{
  "n_layer": 11,
  "norm": "layernorm",
  "norm_place": "pre",
  "bias": "all",
  "parallel_block": false,
  "lr_mult_qkv": 0.7,
  "lr_head": 0.00712,
  "seq_len": 512,
  "doc_mask": true,
  "train_tokens": 285400000,
  "steps": 8710,
  "dataset": "wikipedia_en"
}
MLP neurons of a small language model. Each row is named by its layer, matrix (up: input weights) and neuron, and shows model dimensions 160-319. Each number is 128 + 32 x the weight over its row's rms, rounded and kept within 0 to 255. Numbers have three digits each.
A block is one neuron, or neurons of one layer that tend to fire together. After each block is what it responds to, as a language model described it from the Wikipedia text at the highest values.

L6.up249:127145140094132108223132122101150061074101143151097153083102091169189093125070087109110043175100202152110116102195113118194096124127076104057129157141173101074048159147136090095120096123181125151114164163114131118127136083182157109147147080164148126125154111141138150196166244075117122171091144138113144135195191135127123173037139168086119087115130090129104181088163092142136094133132128098105119057095114128084138117110109126068103151077125077111113151115173128157155161150115160
L6.up304:137115160107128142131149166095147109210132122193148158154141105124170097133104153129138097172084162175131189050129110109195165100118102150151151161163133116052111161112112100111137095119180073159144151159064126142110111082130113145142131136136069113131070095128071138184143187113133137131124086097137173125109128136115141116123149111109091157100171107133079161104107140155184126131134113167082076109114197124057173138150108193148122111146125099146130115134135178172165091171074145
L6.up501:095143175086072133112137145069058154159092122199118169141096046144097096145081138139110098185126141143102139124116105139141150122108124088089085136186139103151129167142154083175137164105210107161133159119110157127076087198198118106114112157176144125109132106134125110155106161087105116107209126118128134046132184144142181138116162068082141129150100122136114110149113167106122115158119117144112155087126118143094136160137082190132103139160114104128152102136085170152130154162059161
L6.up734:144168154079102090145146099074083117146099134169087164101103097163100079120100135127093038202132156174144117093146128111145156106130087080102130151139132120098101139144138099103130098153181141126123140116099130173124097111114068143169101053174158080128125052140193167153126142114078140103136154140138142072124201154137154085089115136108090132178099124122075122114142131150124102189087154060121127120115162156078155151125067161118099163105136094113126136128124195164121116085103118
Description: Ambiguous short word-fragments

L6.up430:065117120110121179152130136126063112147069150103115097056152138148116207120125078210163121123148130155150112078143131110198122108122153171122150147150108164077152161057145112155138216122137156122099140141115090087112139107164088140187186113118154168109132127140131180154144139099098136117132101145190159144175133111084118113107152113027115130076139121093164148123142108131108116122105095126115156109131136113091203181114088163096119166106125110122110131186137111121139102125153125
L6.up769:101130221134115208137161138133109130149114117159150080094127128105124130200099187146124085179150065148133127104029131128166113111133148126102127119171125131140114137084162097104091173137159158128134141125137102126079098145116090152159124079188153128044107135127123117150100147137065140092110095141161138081142178131130073140162146137118100150094142082067126154182157071135138161079107126143137158091123103129103159123074082092131148140101111118110167149144112151103224090149104150
L6.up916:099122128135131190160104086136156138174142171156147156131159114111084114129086085098113110142141143124077149060128091087160126141146101130128130129150116060112105117143101081091148216109170139164089157182097145082063145105134135151147165104102089142130159143157150085173082113137066119162093157096097139115126114174123152083112119096123111131134197134121133114124092104165122177114129119152151049148149110134167152179143038151141037104108134092132099125175140095192125127151132182
L6.up1278:161110155065176099183095125156149138098117130116094111111078086114123141094066146156179092175141120051120146163153100145144125083089177127127110188113079143128131146148123139145135139087119152115105109091081091190082109160179137114131137052134156133129164087110090172095070142097088168190120089123155107137129157141138102094077140083071150083112140124122159126122112118172152114126116076139084155157128141124111133169104097119197130177142123146115008169136095132075110168160096122
Description: Modal verbs and linking prepositions

L5.up223:129141137094124119111172090123120089118073096084094118082124105164111115146083122111116110177210067096090146169101139142165125158137130101142080136161040145125095121118149102164154179091169056129108144131077190101075145122126091128105149128121108142128074086160145152140135103123140103141104153142164099096099139093131136059106104071110118085110198145099077140165056083160158130212141091155095113112163158153146152016140102165123091113146136118162136093113170077128114141149122065
Description: Sentence-opening adverbial nouns

L6.up106:126130117097123160151151077175099167151118161161147096157118128069157167124112153100146134153147205095091090144117123123159155136202109064089115179154148180135113091120152135060158079166079165060125122073117129129123091144167097130121079127177048127130183043158141153141102118094142139097027129142199134149122139169086076124127143141119086192195116123207143136119134130103115139128114093130136196191127111128058152122115153129123089180089149012125144114128119107126126134120122151
L6.up284:079173133064103139165135087117142178175155169159152081077130115071149163097098072103147105122170171136086131161098157115100159118112081126123106153145175141152088181109124063070135131129135134080158142122185110165146120118159086116111122159157078113105131087139130112166179087104166106091106116143149145169133170179144066138136140159167110106110110106117129169099207143120134182064107088115118132149150122109094138116148120146127113165109129083131078157160157134077120121155144120
L6.up363:084137164083105169180173105134130109131128216180177096111123133098152175147123116122125119152176214152122129099190097103113165145140103064080083148145140133140068158146126069097123098166116134055150167139107134118122089145185075122101133169176172127098129056158151136166151127125182117126074169162154134130139188181150085149126077138136148142141049086170069199133189134124109149105104122151114110147116123134097119122147136154153137150133112089095124161156157119120090129180121161
L6.up1193:111105150094137156139146121139089146119103144149128115149147099144071081061067092144110109150098195161117095138108130117169163130110166037125084152140155126080135174156062096105166108123135116120150102143160185131137095142211077086147118158180110138078151113146143101146148113114116129111156161131104161164169132160115107132136109035111145116070115114115143132037171163160105151102132065137134085146125114150081159144085151111089125112145149038105127122141177095117148142153143093
Description: Structured row and record starts

L8.up98:139122127098125153115138085132101157170112096153181172059121177139119138140048103184089071149146111115101101086162174106117158047141062123112109147106187094147110148130097149182138078098166117086146135114129139108133084162133085146103181137104119093149164080163080153124135212108115152116122153129073105094135182090154113144127175159077086147081146147110083136130155089135143043108123133073092104093166119125061101139072121191135094132179143152191091148094110146130169179094141141
L8.up472:087114088163140107108138071109142124090130174114131121128159187147094101116087121122093105148072119131070151138131123075100130099112098134076091149160172084154161154146126135069171093133135101119130172131094107141107132146141129149180133084084070083131143130155148077094178167130172149115172165152184119111090180123188125147104151178133078135204132112140071158077172114130172100079106130080101081144182162138109085087098120110078063108159159108203103107100141155151085100170136147
L8.up1128:140167100103133140155119138119111121101109161158121124122111135138121095131102155140041163139108174133135085091134077141122101168070138135103129131140120105106127160095092155120128144164146094129146144095128119146119160149193172157104151099165127123091139135152127124111239117136175105102161139130134076146206163169163059175084104175127119139122111127120035105101106075148170122177119121072051127119100106116116091096131131090105125161115149053187133106151118183165134168102064052
L8.up1135:121071163116129147145116062109115127111125119151134158092149123123076074119114165163089103133131119148150073179106110130123154126102122100128102162112143130123131125125083137126162146131121071145138108091127062154107160057120152171136122135090130138179133068091121169118106198114138161168148066135101105050123151162121165114111168139092094135194115133077105171137121080198167100186122069138192085121131146215153130131118107177115091131138136110200125130174153175146099116138134102
Description: Verb endings before objects

L5.up34:118056165168135100135108064118122110108131093160114133202118123118080110130152092183130175109173134125056183134071099127102171122107153122131128144155160126120102142100119080156125184185146095141144192117123083144075124074110073127128163095155137136122188059147151190109145144172133118162166110137111111088191101123100095144132092101138136120122087112131046082163128116104162088099129073154137139134146122139165152155096073083106159141141145061161137113094166155169128148152089105
Description: Mid-word verb fragments

L8.up206:124109164104103129185127075103138120130084127169048116096112100029073125104115099121091110167096095110102116101089192138107118190121116147125150109153120130112139117113121088113122139111122153054150154150104132125131153119112117157182083093122115160149134144140125164185154147141138179116108131179197091140173090140098118104132178096184087120155109150080105156136100088117089213125120093142144156098130114115117144145095084126149147104167110089181109184172175129159099147136155126
L8.up574:175125137086114136186122103115145077106106139140072187077078165101109136138089089128131129154165119123104130128082171134098109076148102124075116130133170081086107113138102108170145115197139162078158143143043119105145136157187147156111100095128073118106139112131144114213169138149157166113097183101145100169155102125124111147070116125123154136108127119120099177154154153176144109172142093099098121105113139144133147106123119114067132187098156101155157172170151098103090148145141100
L8.up596:097148132125117097096119132040114071061093176155113142145155108143094120133092141102116108124070140139096158134115167159137090086145058103123104147189101106150105158107100052161161116066145104082137137097138141166124114106134149141188128109165095126149134107157152102193132170113133161145178183129127076114193148129166126164110095129102122085073146104067066153161167170180137138169154090070126109114166115110119123130125138106106087151189174107195128139121175117119113126190155102
L8.up701:083117184136125123141119070036133106136100106154100165120092118108056101103107133103154108164140113121118126072105140150169190128054073144138067138137144103094152120096067071170168172150124123132114159163129083171090163071105177116111137111113200163101094135106134090077188167169146188112133131155116092096107167103146132152118126145149128130115141140047133141168120155154139146166108111076135079128137138125124090107074086186078130139121126141161105157159181092127109101149156092
Description: Fixed prepositional-phrase heads

L8.up197:176151132079080134166170120155113089126116082121125143117116105144122112112153061135120101125092138128121107086129096125149217192101138068066144162112055141142158129135124113161162175142168112061137128143157139107121115094166100130105098108150078139086118107139089103160112136122135146068127099100162117113110112122103158130110143111126107121137102167105091106112131038123150169144087152093164077141147151083139177098113087217154023132156097098159124161136208112102119126128162139
L8.up371:070094102081085123126088105156159060120122177165151099143126139136111151158139141122092133121116105157189124072156145141183146133129097092104107163128123116185102161081146090128161137186150093125161114076031117042166128157114114236117101134100137104094149126118116111146133147094168148102147130229109115093095085056078109123090156143159132111093163132164126162118165079103154112142077051146149136073151129151101190136131108100182131171107066173127128160069132176153129107133104148
L8.up929:173147146045150178173073023123108082175097115123141081124114130095092087105104103158122160108175119126066157098110134127189160154088079135178130137126141131127156106096079049114124163129162063115169170179138088087192120131122146160104098113150119160128165133090151066135195144147087140166113088118103129092147171087156146121108144125134122132094178064101167130132112145130131138137104078154121134090103136079132143132057114180161076107184100144127123178132170109125163167117192135
L8.up1072:155141134095100198113137103142082093172110074170172104140154121056141115109091084083059178142192137169151129065154082154168169198059129146070174149158094136147155149110152121139138134165145106122120097116099124106138103112127093151130133078181100138060096128137170096105122104114127101106149125130124125094124123087109168161064152128149141132114157119073157104114110058125144164121143102156131114061138188079094134138113098211144071123093069093163186172112154148180108096134159160
Description: Verb start after subject

L6.up761:121089123147108136093144158072136132130101130079151163105168126175123147178135149138060163114236180159089099124124082118169147130114084050067105130147158116110100155152110141061125172112215080152202155121155213137150132144107141148171127137094139067088170090109115127187191132131136105166160153179164158117097124095118083140160104101108061131150169093169106135063164082153093176121111108032157165117110132141057116096144106128133100103139145108128114103163095112124115177139089102
L6.up788:128059165127155119127094132104121098093097142172201114129184123139115107071129094122094154138124132163096149148155095157180132158048136119035074110149127077106125204115053073104133133164108111157174160095151098102150154188111151139153130065125095110185118114124135063158150150162160131148108099143124146111160124151160085163127137131156126151130150143150120129134150085107163155123118132058069153091142098085123113123113153102103065105117181074145085124140170099076117118165123105
L6.up936:181103099084158133072121122126142164108168125135116143117156070201109173142097140170088131099119152173113104128114107097169103113087096111050118147131098146126101164157083170088076173110118127167132116089147098100130148100112169173113151161093154125128122139125172119147203098174121175080143107116140067120130139059157070146098182102138171130085138100133134125152053110183167142144128131109086154103115153109145156143118099099095097135162091121165108174092116150088190105116155109
L6.up1214:096041116194136156151082127170166106128057132112085114124138120124097082117090142127094175094128082146104149128145120136144149114094109139093083128109166143173138153103044086146159158151144147120124195125130102172091144131127134224152102067143133122180102111156161053133138189149175079126137126155105113090142098121080132099123145140126148109155102116124126123155161060133176188141111128090096100049109117172116135095113129141148113144121166109178169069123139149172145164044108094
Description: Mid-word syllable fragments

L5.up833:140112106109123130147100078097127100094070126138145173137146048079068150134115097133132108192148084094148168126067102143132169166118164192137157147122076133098155168155105104110146147088137089147142115078098100169115171160133110171094116130205160135133083119132132073109111131126130123137058086131139106096146146118119145166130162112117130107084174097129100163196100109157148090141086110137093082078117121172161158150138051192154174184171165147131077117136149072101112095113125083
Description: Verb start after subject

L5.up602:174091124181131161107084118076147158111095213161146126102148099128136114137102116088141177200085172137126085125085093130132146105091110106162136135113110097169124048134080076114143138147099120098119107120127124104153154125094107108157084167164059089085150137106117112145171177138124122139151068156133142138150161135131080210114122151173154127095108119084113151097183181121118133125116085157146133114128128170127127132117112147094107154139155104112132107140129149136136163095156117
Description: Infobox field labels